MLP neurons of a small language model. Each row is named by its layer, matrix (up: input weights) and neuron, and shows model dimensions 160-255. Each number is 200 + 20 x the weight over its row's rms, rounded and kept within 0 to 999.
After each neuron's rows, "fires on" lists the tokens most often at its 100 highest values on Wikipedia text that the model never trained on; "fires after" lists the tokens most often just before its 100 highest values on Wikipedia text that the model never trained on.

L14.up335,179,203,229,171,201,178,189,184,211,199,188,225,232,195,218,223,191,189,203,221,154,199,186,181,181,207,208,245,196,179,189,187,202,211,188,188,210,223,220,207,193,174,238,211,184,211,166,201,203,174,196,193,199,155,168,227,216,177,219,232,201,232,221,227,208,206,214,194,187,216,207,152,193,200,200,179,218,196,218,194,205,209,201,207,163,189,187,223,209,158,201,181,237,198,221,168
fires on: "1", "5", "2", "4", "6", "3"
fires after: "4", "8", "9", "3", "6", "2"

L14.up1790,222,218,188,219,204,210,204,201,205,183,215,192,236,192,217,205,247,216,223,200,200,193,150,157,187,164,264,221,194,215,211,190,181,201,193,186,157,204,225,248,225,212,246,210,201,249,208,194,214,224,218,202,156,195,185,184,198,209,188,210,174,208,199,201,218,213,209,201,213,210,198,179,161,195,215,194,230,210,182,207,186,179,181,210,207,197,203,185,192,199,192,138,180,199,197,171
fires on: "1", "2"
fires after: "1", "2", "3", "0"

L14.up568,240,170,196,173,174,213,222,155,202,247,202,200,183,186,203,206,236,194,178,229,214,205,157,198,175,228,214,221,175,197,216,181,187,189,210,218,211,221,175,226,212,196,208,224,200,204,171,174,186,209,203,204,216,223,172,214,201,210,181,196,213,192,159,190,211,219,249,195,195,163,181,237,203,186,192,185,192,197,204,175,202,185,197,209,214,212,199,225,223,198,180,167,225,191,227,193
fires on: " ", " |", "\n"
fires after: " |", ",", "N", "8"

L14.up1357,212,218,205,190,211,198,203,180,214,213,207,169,192,194,210,178,225,173,176,196,186,192,161,197,218,192,201,174,187,223,175,184,172,233,205,191,161,192,214,222,192,189,185,199,240,202,225,188,223,234,153,197,192,203,227,196,187,211,215,224,213,184,210,227,185,194,188,229,181,173,204,204,203,175,194,169,263,197,191,234,206,187,240,218,200,207,166,206,208,178,214,140,177,198,195,194
fires on: "0", "ock", "ant", "og", "un", "ort"
fires after: "1", " D", " S", " R", " m", " H"

L14.up1049,188,128,215,218,195,171,206,197,187,176,252,256,165,164,223,190,207,208,172,203,232,183,184,182,209,219,174,210,234,182,195,197,227,165,207,169,209,212,196,204,198,206,202,211,176,182,192,190,179,191,176,227,214,176,180,206,181,186,173,195,212,183,198,186,194,194,165,198,176,160,178,205,223,191,236,190,210,254,197,241,229,198,186,220,191,183,174,203,186,211,209,179,205,190,188,197
fires on: "at", "t", "ur", "an", "on"
fires after: " U", " T", " V", " W", " v", " the"

L14.up1293,195,212,217,176,281,165,203,184,177,197,195,190,181,162,167,189,199,202,217,196,232,174,182,170,199,193,180,185,205,175,193,224,179,182,201,204,179,192,202,212,179,203,190,228,229,220,222,190,203,217,196,191,222,234,182,230,165,232,222,258,227,229,197,189,229,139,206,193,182,201,186,202,183,205,193,207,212,190,224,195,205,203,181,215,208,198,177,182,223,218,166,192,197,219,226,184
fires on: " "
fires after: " in", ",", " to", " of", " the"

L14.up1089,221,189,189,227,195,163,168,172,195,209,205,189,175,203,203,183,184,187,153,177,223,183,194,210,190,218,190,183,202,210,231,201,172,224,257,213,208,224,193,148,200,212,212,181,207,196,164,181,209,186,209,227,195,244,198,178,175,194,208,202,241,172,177,232,193,208,191,218,198,170,245,154,208,218,215,192,181,229,197,202,197,171,172,188,213,220,198,206,200,203,217,180,206,185,199,197
fires on: " of", "re", "il", " where", " such", "ox"
fires after: ",", " one", " b", "ra", " R", " r"

L14.up281,212,213,208,184,203,182,181,181,183,201,188,195,218,161,213,174,183,170,217,229,193,204,178,192,183,193,172,225,223,226,208,174,195,206,155,203,195,180,175,221,201,225,216,214,207,176,206,198,181,177,197,193,227,221,202,193,229,192,183,206,177,198,198,232,211,178,192,203,183,220,181,185,203,236,207,227,188,219,209,214,172,162,222,227,189,197,224,204,210,204,210,195,192,221,239,192
fires on: "\n", " that", "am", " of"
fires after: "|", "|---|", "==", "|---|---|", " ==", " f"

L3.up163,198,196,210,221,201,201,226,201,209,175,203,202,221,213,218,216,208,217,194,188,214,230,175,230,194,232,260,226,182,217,201,213,223,198,196,209,224,187,199,205,214,200,233,168,178,238,211,208,190,215,171,223,209,209,152,172,189,230,203,186,217,226,202,231,178,200,183,189,208,231,199,186,195,193,217,216,208,186,185,167,177,193,163,228,200,196,206,212,189,198,175,202,163,214,226,211
fires on: ".", " –"
fires after: "0", "2", "1", "9", "3", "4"

L14.up4,190,192,215,234,183,185,184,232,198,200,186,179,223,210,207,141,201,196,188,232,203,241,221,157,213,196,216,222,176,214,214,199,188,212,204,191,215,206,205,210,193,182,212,217,199,203,179,204,207,160,227,208,217,195,216,213,177,181,168,242,213,205,217,180,223,217,201,223,217,207,185,206,144,208,195,182,168,172,177,187,211,167,163,193,201,241,192,170,245,218,195,197,228,148,183,189
fires on: "4", "2", "0", "3", "1"
fires after: ".", "9", " b"

L14.up842,226,184,212,196,216,193,227,194,214,168,152,185,202,177,211,210,195,218,175,186,224,231,145,189,212,189,183,197,177,190,243,167,176,190,199,192,210,190,142,208,194,195,197,211,190,253,194,213,231,187,198,210,227,213,201,217,214,218,209,208,199,227,178,207,235,168,211,195,209,202,211,200,219,206,190,214,162,218,213,198,174,256,201,189,209,166,186,216,236,201,197,200,181,194,197,182
fires on: " ", " d", " c", " t"
fires after: " in", "In", " In", " a", " the", " to"

L14.up1424,188,190,166,162,191,227,190,170,204,184,182,220,215,229,194,185,202,199,213,207,189,214,168,161,175,195,194,205,212,204,205,188,202,218,210,194,205,248,214,193,176,199,171,197,204,223,210,202,192,183,249,201,180,219,185,195,173,189,170,197,195,209,203,243,196,200,211,198,194,200,207,199,163,198,190,187,221,178,194,210,214,217,156,226,237,185,192,173,193,196,192,203,168,214,214,222
fires on: "6", "7", "5", "3", "9", "8"
fires after: "3", "2", "5", "4", "1", "6"

L14.up1187,206,185,208,180,196,179,189,185,191,228,228,193,210,162,199,197,211,199,224,241,202,173,198,216,192,207,165,225,199,202,188,203,203,192,205,192,217,211,179,224,161,174,187,164,224,212,199,195,235,215,198,229,191,199,205,206,178,179,166,204,203,187,197,207,187,245,200,185,179,203,173,203,164,200,180,196,191,198,209,185,210,181,222,237,209,253,173,212,220,205,201,209,196,190,184,199
fires on: "0", "y"
fires after: "0", ",", "5", " be", "6", "8"

L14.up1009,189,204,218,215,187,201,202,189,197,204,253,172,218,207,231,211,221,223,216,173,161,217,189,182,181,198,223,194,179,217,173,176,186,212,174,232,171,164,217,183,202,209,176,188,224,191,189,199,198,151,183,200,213,212,219,198,207,235,194,212,221,202,196,200,198,189,186,216,208,187,203,205,185,196,224,196,179,148,211,220,208,180,228,214,205,167,202,207,194,222,195,197,211,217,204,244
fires on: "9", " def", "3", "t", "f", "2"
fires after: "1", " Con"

L14.up117,198,174,195,197,228,220,225,193,210,214,214,209,216,177,174,199,221,212,175,182,189,195,186,172,184,156,188,175,206,244,168,203,204,192,170,233,203,222,219,209,200,204,253,202,166,202,188,216,199,224,158,183,187,211,196,230,167,201,187,193,212,190,224,211,196,179,177,164,242,159,177,195,188,232,180,215,183,220,179,206,193,200,235,230,208,219,208,239,190,198,187,178,204,199,225,207
fires on: "\n", "ard", "on", " a", "ue", "ack"
fires after: " h", ")", " bl", " Bl", "ing", "l"

L14.up402,198,178,220,201,219,246,198,156,189,173,225,213,230,188,201,189,171,186,192,215,187,213,192,184,197,174,214,183,223,196,208,184,188,195,215,196,209,206,185,200,153,164,213,211,173,192,163,199,212,198,189,215,180,203,183,204,202,184,179,204,219,203,216,171,241,185,191,211,215,233,162,206,223,193,215,222,219,226,239,216,182,185,193,170,212,178,188,188,201,209,200,208,168,213,179,191
fires on: "–", "k", "-", " |", "b", "d"
fires after: "ur", "3", "2", "4", "0", "ac"

L14.up435,219,202,196,188,207,207,186,166,176,169,213,164,195,219,210,165,174,230,188,198,173,212,202,217,176,194,249,228,184,196,188,167,181,170,233,190,180,190,193,215,196,191,220,171,223,233,199,188,215,184,206,195,210,158,223,204,187,173,212,203,214,193,205,227,204,196,211,216,208,224,216,190,183,220,179,209,198,232,177,231,202,184,209,216,203,178,181,168,194,221,203,213,191,185,211,213
fires on: "5", "0", "l", "3", "4", "1"
fires after: " At", "1", ":", "4", "2", "3"

L14.up1603,175,203,181,195,201,210,177,173,199,200,233,210,242,230,210,171,218,206,186,209,190,217,207,207,183,175,224,207,195,168,215,187,185,202,210,176,201,211,174,231,166,210,183,187,198,198,169,191,205,215,208,204,199,228,223,218,218,199,204,197,209,185,150,175,209,215,181,184,188,170,222,182,214,240,196,205,189,211,181,191,184,171,223,218,199,230,185,208,246,224,194,239,214,201,170,197
fires on: "0", "ail"
fires after: "2", " f"

L14.up1421,238,156,161,178,204,202,219,218,192,196,202,206,237,201,223,182,157,164,209,180,215,182,204,197,197,171,222,190,215,181,205,156,232,237,209,199,221,197,186,204,190,204,202,197,198,216,167,218,222,201,207,195,221,215,205,213,195,202,215,181,221,196,205,220,194,173,217,223,156,209,192,166,210,189,205,239,218,195,156,203,206,172,208,201,174,179,217,208,215,175,198,181,190,238,189,216
fires on: " the", "ax", "ham"
fires after: " in", " of", " m"

L14.up1468,192,194,217,188,225,206,222,205,200,185,202,200,173,164,181,194,164,219,211,198,215,241,181,197,186,204,196,194,190,184,210,167,172,195,224,221,176,231,194,224,184,175,224,185,213,221,204,211,204,215,209,230,198,197,191,203,215,167,198,229,194,220,198,218,190,222,211,199,214,182,233,188,199,163,201,187,190,219,195,193,163,182,177,202,199,183,217,210,207,210,206,207,187,199,203,188
fires on: "1", "ch", " Ch"
fires after: "1", "2", " ", " a", "3"

L14.up1699,185,160,187,215,200,229,183,180,197,184,236,188,214,194,206,222,170,194,215,197,176,211,181,213,204,195,235,223,243,222,208,209,204,217,202,203,227,227,218,211,188,185,222,207,189,186,217,175,221,164,176,191,149,227,224,169,193,235,166,187,202,205,193,202,212,180,194,190,176,200,186,208,216,193,179,190,212,224,205,197,238,204,182,246,226,212,242,243,184,179,149,195,164,206,176,199
fires on: "–", ",", " to", " of", "-"
fires after: "8", "9", "0", "4", "1", "2"

L3.up1647,174,203,211,222,182,215,158,193,170,203,188,189,179,198,175,207,204,178,209,197,208,183,208,187,185,186,177,220,220,176,218,204,192,220,180,227,217,224,245,225,211,205,192,201,233,197,191,215,211,178,223,196,193,185,193,208,202,200,188,190,208,183,176,241,245,193,223,225,201,182,182,214,196,194,182,175,245,171,198,199,202,170,218,212,224,216,182,168,208,231,197,175,202,190,158,183
fires on: "The", " The", " He", " '", " are"
fires after: "\n", "."

L14.up57,213,209,191,209,186,192,195,183,209,191,216,229,210,145,196,190,226,218,193,166,214,212,178,202,201,200,211,205,192,197,211,191,184,233,233,234,175,194,206,213,162,145,212,206,218,216,222,183,201,170,181,185,196,236,187,207,202,170,181,229,197,203,193,208,174,230,183,216,231,185,197,199,172,192,216,166,219,230,215,216,207,191,217,237,237,201,181,190,218,215,198,197,209,204,234,243
fires on: "7", "8", " |", "|---|---|---|---"
fires after: "1", "2", "0", "5", "3", "4"

L14.up1339,193,202,201,203,212,178,179,169,227,203,225,214,171,191,204,200,218,181,164,201,262,213,208,181,183,231,194,202,186,232,201,178,193,195,226,193,219,178,167,247,170,181,212,201,205,208,186,217,176,174,181,213,214,211,181,216,194,205,208,163,210,175,196,208,219,170,214,225,186,209,175,205,210,193,179,187,183,182,181,208,208,205,190,205,200,195,189,196,195,216,211,163,199,192,208,195
fires on: "o", "an", "a", "im", "ut", "on"
fires after: " V", " v", "us", "av", "ax"

L14.up766,187,217,208,204,175,245,189,196,185,222,203,164,202,202,189,214,207,181,161,193,202,190,190,228,194,210,235,224,198,229,206,194,155,200,191,221,167,205,202,231,173,184,207,140,203,205,212,193,208,202,220,178,210,180,200,197,183,192,235,189,169,208,203,204,207,179,190,229,218,174,227,170,176,209,190,233,214,216,203,191,227,178,203,197,212,155,193,188,192,180,244,173,200,181,208,216
fires on: ".", " .", " there"
fires after: "6", "2", "4", "7", "8", "5"

L14.up162,211,197,173,204,241,202,202,182,173,233,198,182,200,190,209,177,203,216,193,206,207,191,192,192,183,205,217,202,197,192,189,196,164,222,182,206,190,187,193,223,196,196,210,215,197,221,205,197,236,195,206,181,220,219,198,231,169,171,200,186,214,213,194,230,236,191,224,203,198,159,184,184,233,171,177,205,188,220,206,207,172,212,202,201,232,212,196,188,209,211,216,205,180,190,216,187
fires on: " |", " ", "ominated"
fires after: " ", " |", " N", "ile"

L14.up1191,198,226,202,213,182,179,193,196,223,219,245,174,240,227,166,178,188,212,196,214,184,182,193,194,210,185,227,215,191,191,198,173,168,194,221,226,173,223,203,220,183,229,226,156,198,214,199,207,185,187,215,226,218,201,198,163,167,194,175,192,197,212,189,206,181,237,217,254,198,181,142,247,228,199,182,197,223,195,208,198,191,181,222,227,198,238,210,215,170,197,213,169,192,202,171,215
fires on: "0"
fires after: "2"

L14.up869,211,210,177,201,170,202,187,173,210,210,202,211,224,172,212,213,212,195,208,196,160,224,220,180,215,218,210,214,216,197,212,220,205,229,206,209,213,205,225,177,226,147,167,191,187,212,170,153,181,231,202,194,178,191,166,197,215,224,209,193,167,155,185,182,200,171,226,172,194,202,198,175,198,209,190,195,219,211,190,224,192,208,231,197,171,217,200,218,211,247,216,193,231,216,193,197
fires on: "0", "olog", "8", "at", "et"
fires after: "9", "1", "o", "8", "hem", "2"

L14.up460,217,206,201,188,173,177,181,232,205,207,180,199,207,212,224,229,174,198,160,184,201,232,223,202,183,242,205,224,187,218,255,177,199,203,214,206,176,179,181,215,187,200,221,213,235,205,177,177,183,201,204,209,197,238,207,238,192,195,208,162,219,189,165,227,182,225,201,237,180,192,195,209,207,188,209,225,187,175,246,156,200,208,216,198,178,182,155,212,205,184,228,211,194,195,225,187
fires on: "9", "0", "al", "1", "3"
fires after: "1", "2", " ", " K"

L14.up930,227,181,216,177,234,240,178,190,183,188,204,197,226,196,216,203,160,173,204,182,196,205,187,198,177,215,214,249,197,205,195,221,250,205,172,157,225,229,200,194,185,220,180,201,188,194,208,179,171,165,196,167,203,205,199,185,246,228,179,191,214,198,230,189,202,225,232,191,212,193,192,164,184,199,181,223,217,211,205,235,181,176,219,216,169,198,203,176,172,189,165,158,235,183,190,239
fires on: " to", "|", "fer", " and"
fires after: "\n", " re", "2", "7", "8"

L14.up846,158,216,216,220,198,163,223,190,189,198,212,202,211,226,176,221,200,186,208,196,192,214,175,209,207,218,229,179,179,176,231,239,182,230,223,159,197,182,223,214,199,201,219,250,234,213,154,196,240,221,185,190,211,199,211,196,171,215,217,227,178,197,207,189,177,206,191,187,233,209,177,207,181,208,219,193,230,223,212,223,174,246,220,177,191,220,142,217,171,181,187,175,174,249,210,167
fires on: "1", "5", "8", "7", " March", "0"
fires after: "1", "9", "0", "8", " ", "7"

L14.up165,231,200,229,174,179,214,222,174,196,199,186,241,203,211,164,215,193,162,181,205,165,205,215,168,190,198,181,175,172,186,203,208,207,178,182,256,178,201,221,228,182,220,191,220,221,245,156,234,204,185,178,165,198,174,163,205,220,209,192,198,231,170,237,208,223,182,198,212,221,201,199,191,243,231,197,173,200,218,194,213,245,192,201,185,230,187,203,220,232,191,200,208,186,200,227,228
fires on: "i", "a", "am", "id", "an"
fires after: " m", "em", "-", " M", "ant", " p"

L14.up1477,171,243,172,206,224,193,175,188,182,217,175,214,204,213,192,236,234,232,168,212,206,193,195,168,195,179,182,207,187,175,232,203,196,216,185,234,200,191,191,185,182,200,210,176,233,204,197,144,202,224,219,211,188,212,173,168,213,195,177,203,161,228,201,204,209,205,193,173,210,203,218,195,177,168,196,199,215,206,164,202,190,188,207,202,158,206,219,240,193,220,225,168,186,197,220,177
fires on: "2", "et", "1", "3"
fires after: "2", "1", " ", " R", " L"

L14.up733,187,164,212,184,194,218,199,184,214,195,223,214,191,203,199,197,212,216,163,200,180,208,183,164,221,223,244,182,172,203,188,232,182,191,210,188,216,212,196,234,226,195,181,178,203,215,195,210,202,216,159,205,205,177,171,212,154,187,191,180,199,223,210,228,228,202,221,233,177,184,188,183,227,237,208,218,179,198,209,211,215,217,184,242,219,185,208,236,193,189,234,214,195,184,187,196
fires on: " |", " Rep", "w", "inn"
fires after: " ", " N", " |", " m", " n", " M"

L3.up375,142,203,200,202,195,201,206,183,232,181,157,202,243,174,199,207,206,182,170,204,170,175,194,199,174,200,180,195,173,208,197,205,180,208,187,247,215,217,182,195,183,202,237,221,220,193,184,204,192,193,196,203,174,215,198,219,183,239,233,189,198,202,194,217,180,195,233,164,209,198,191,216,240,219,201,212,224,210,180,175,225,200,208,230,187,180,184,243,207,205,214,203,223,166,200,205
fires on: "ce", " first", "ze", "forman", "les", "wards"
fires after: " the", "ron", " his", " per", "forman", " For"

L3.up1781,209,182,239,191,223,199,204,156,226,207,205,190,197,215,163,198,222,200,179,173,208,214,224,213,218,207,173,213,183,176,190,205,190,208,209,231,177,192,212,193,223,190,198,184,200,189,205,193,228,207,220,179,185,197,199,180,182,195,188,177,210,186,190,181,212,186,232,195,265,226,206,204,197,204,178,190,216,225,178,191,206,176,211,224,191,230,195,201,181,213,197,144,204,184,215,217
fires on: " The"
fires after: "."

L14.up90,218,212,184,198,205,168,207,234,216,175,206,226,209,185,166,170,196,178,197,185,198,236,272,195,190,216,202,225,225,177,190,197,210,191,224,201,182,178,168,182,191,167,197,251,193,189,149,153,228,221,203,200,164,182,211,179,207,205,183,206,178,204,199,187,208,161,191,210,202,215,199,213,233,210,196,194,196,194,208,186,182,207,185,198,193,198,210,192,225,210,203,210,209,203,171,195
fires on: "5", "2", "8", "0", "ust", "g"
fires after: "0", "9", " ind", " Geor", " equ", "1"

L14.up614,188,167,174,225,186,181,203,230,183,174,216,254,221,218,209,206,218,204,177,207,178,224,183,211,211,210,222,195,212,201,214,203,168,193,202,199,202,212,184,228,217,150,157,211,180,196,181,170,220,224,171,188,213,169,198,172,221,178,191,177,207,248,187,170,184,234,204,202,210,229,196,236,204,226,186,216,181,169,234,210,213,190,180,173,226,202,205,213,259,207,188,184,203,200,216,211
fires on: "9", "0", "8", "1", "2", "4"
fires after: "0", "9", "1"

L14.up991,189,191,185,198,162,190,200,155,178,231,172,206,202,206,189,215,240,207,176,210,135,222,177,194,187,233,195,240,209,168,209,174,178,219,198,225,187,188,208,194,200,168,191,192,190,152,209,199,212,202,216,172,208,223,229,181,219,187,213,217,181,246,211,183,184,195,175,198,189,194,197,188,184,198,171,216,226,198,198,209,199,192,213,230,173,173,150,197,186,211,171,207,219,218,210,224
fires on: "3", "2", "5", "0", "6", "4"
fires after: "8", "2", "9", "7", "1", "5"

L14.up806,176,240,220,220,208,196,212,220,197,231,190,210,186,215,218,214,197,196,192,181,194,190,190,189,202,185,227,211,178,174,225,210,203,190,181,218,184,244,254,188,231,205,195,193,208,236,212,193,197,180,209,193,178,202,199,182,232,177,185,221,185,214,240,202,205,203,201,189,229,205,196,214,178,203,226,203,243,221,207,234,189,183,197,220,193,196,169,213,217,198,204,147,222,188,176,195
fires on: "1", "in", "ag", "6"
fires after: "1", " M", " m", " "

L14.up980,191,165,200,156,221,211,220,200,220,199,206,227,209,212,199,200,214,201,226,189,180,172,200,182,197,228,176,221,234,168,202,220,220,211,196,170,212,184,203,190,212,181,219,180,184,190,199,216,201,216,193,188,158,214,174,234,221,192,202,228,196,214,180,223,223,202,233,186,175,204,208,223,181,161,180,167,220,215,197,216,212,194,191,201,169,232,203,184,247,225,189,182,199,205,275,185
fires on: " F", " C", " Sw", " bus", " FC"
fires after: " |", "I", ":", " a", "|"

L14.up1898,224,248,178,180,202,173,197,200,169,209,209,222,179,199,211,220,183,228,175,196,170,187,181,180,183,197,208,227,207,217,203,181,167,204,210,216,226,168,186,206,152,211,186,200,213,213,230,166,198,186,192,180,167,200,212,186,182,207,183,201,210,186,189,230,184,198,201,246,186,158,181,220,220,183,199,175,170,197,229,171,165,197,210,229,176,214,221,179,217,198,195,195,214,218,191,193
fires on: "0", "9", "1", "L"
fires after: "2", "1"

L14.up998,215,192,193,198,187,200,195,191,230,178,184,219,210,214,223,166,172,192,199,221,209,211,208,224,176,191,185,208,204,199,221,169,203,214,193,182,213,198,192,197,182,184,201,176,165,221,164,229,213,218,195,205,180,207,198,169,221,236,194,232,197,196,227,213,189,183,175,216,210,237,194,174,233,222,232,197,225,239,194,203,192,209,195,233,171,211,181,211,192,200,187,155,198,206,203,166
fires on: " of", " the", "at", "th", "est"
fires after: " one", " the", " of", " f", "'"

L14.up677,221,193,212,201,232,182,180,208,225,212,202,194,232,175,211,204,224,193,208,220,203,192,226,182,196,196,215,169,146,178,216,176,163,195,215,232,196,179,181,188,216,193,199,185,169,214,213,171,193,232,174,212,229,221,226,222,180,149,178,206,186,198,218,172,204,208,204,241,199,198,210,187,205,195,236,212,187,185,208,173,203,185,181,190,160,208,182,176,225,188,197,181,191,211,205,232
fires on: "2", "0", "3", "1", "4", "5"
fires after: " ", "2", "3", " −"

L14.up25,238,201,171,218,227,199,174,177,197,215,180,220,211,204,206,191,169,192,200,176,222,209,157,200,190,211,172,196,178,183,209,193,180,225,205,261,231,240,201,216,235,237,212,193,183,168,194,170,230,214,224,242,200,167,208,218,200,188,208,202,185,200,174,185,220,173,175,225,170,188,233,203,181,182,204,203,212,213,260,184,225,206,163,225,194,240,179,214,190,178,169,206,213,203,176,220
fires on: " |", "\"", "-", " \"", ".", "ed"
fires after: "\n", "0", " /", "1", "2", "7"

L14.up1903,177,189,192,212,202,202,206,176,186,227,213,209,185,195,220,211,188,167,197,221,208,210,189,243,189,196,208,201,215,234,196,223,194,208,216,173,210,181,167,184,204,225,221,215,162,219,211,188,177,156,210,209,197,207,179,209,164,203,179,216,243,201,208,222,192,221,188,187,189,209,198,204,193,207,201,191,198,187,223,195,202,209,194,229,202,184,223,207,178,220,213,167,203,195,192,195
fires on: ".", ",", "n", "s"
fires after: " (", "0", "1", "3", " c", "4"

L14.up350,217,162,174,163,224,216,209,206,236,198,210,184,185,188,213,227,186,198,196,237,177,184,235,154,202,207,175,210,225,191,200,220,211,187,217,211,215,174,222,169,196,207,190,219,234,191,176,186,188,184,224,172,233,192,186,227,190,179,180,197,207,194,228,214,179,211,231,171,190,219,207,197,248,188,204,170,162,215,225,201,215,192,201,199,203,190,176,218,185,203,225,205,205,188,202,182
fires on: "2", "1", "3", "9", "4", "\","
fires after: "0", "9", "–"

L14.up388,189,219,187,193,211,217,201,189,186,211,206,213,209,221,206,191,198,243,215,224,211,201,204,210,206,166,169,211,174,178,226,208,216,212,213,175,214,213,210,194,176,164,221,188,226,216,201,180,193,200,216,235,198,177,209,223,174,165,205,228,182,208,191,241,227,186,220,207,216,211,214,186,181,209,200,182,183,199,242,168,180,198,191,248,204,213,191,158,215,193,181,155,189,195,210,238
fires on: "4", "5", "1", "8", "3", "2"
fires after: ",", " ", "1", "2", "4", "3"

L14.up236,196,169,230,193,165,186,168,168,195,186,230,190,231,209,195,205,230,179,174,234,186,182,177,168,177,202,183,183,256,193,199,196,189,177,182,216,221,161,248,223,218,182,194,230,186,183,193,178,197,175,211,188,216,196,194,208,198,195,183,191,212,199,219,200,211,178,201,157,186,221,229,242,202,219,168,193,194,200,194,228,184,167,192,180,174,186,167,197,194,206,198,191,189,203,193,237
fires on: "\n", "P"
fires after: " |", "|", "|---|---|", "|---|", "S"

L3.up472,165,179,234,199,202,197,188,179,171,188,210,153,234,218,207,193,168,208,174,232,203,198,202,205,183,184,181,176,184,171,206,176,192,222,208,190,198,185,236,200,195,203,214,178,214,195,206,198,180,165,175,228,205,163,175,219,208,214,189,185,206,217,175,189,210,193,191,187,180,194,198,199,199,163,199,179,202,178,198,200,171,224,212,223,190,240,207,221,187,223,230,176,223,172,193,201
fires on: " He", " She", " are", " long", "hem"
fires after: ".", " |"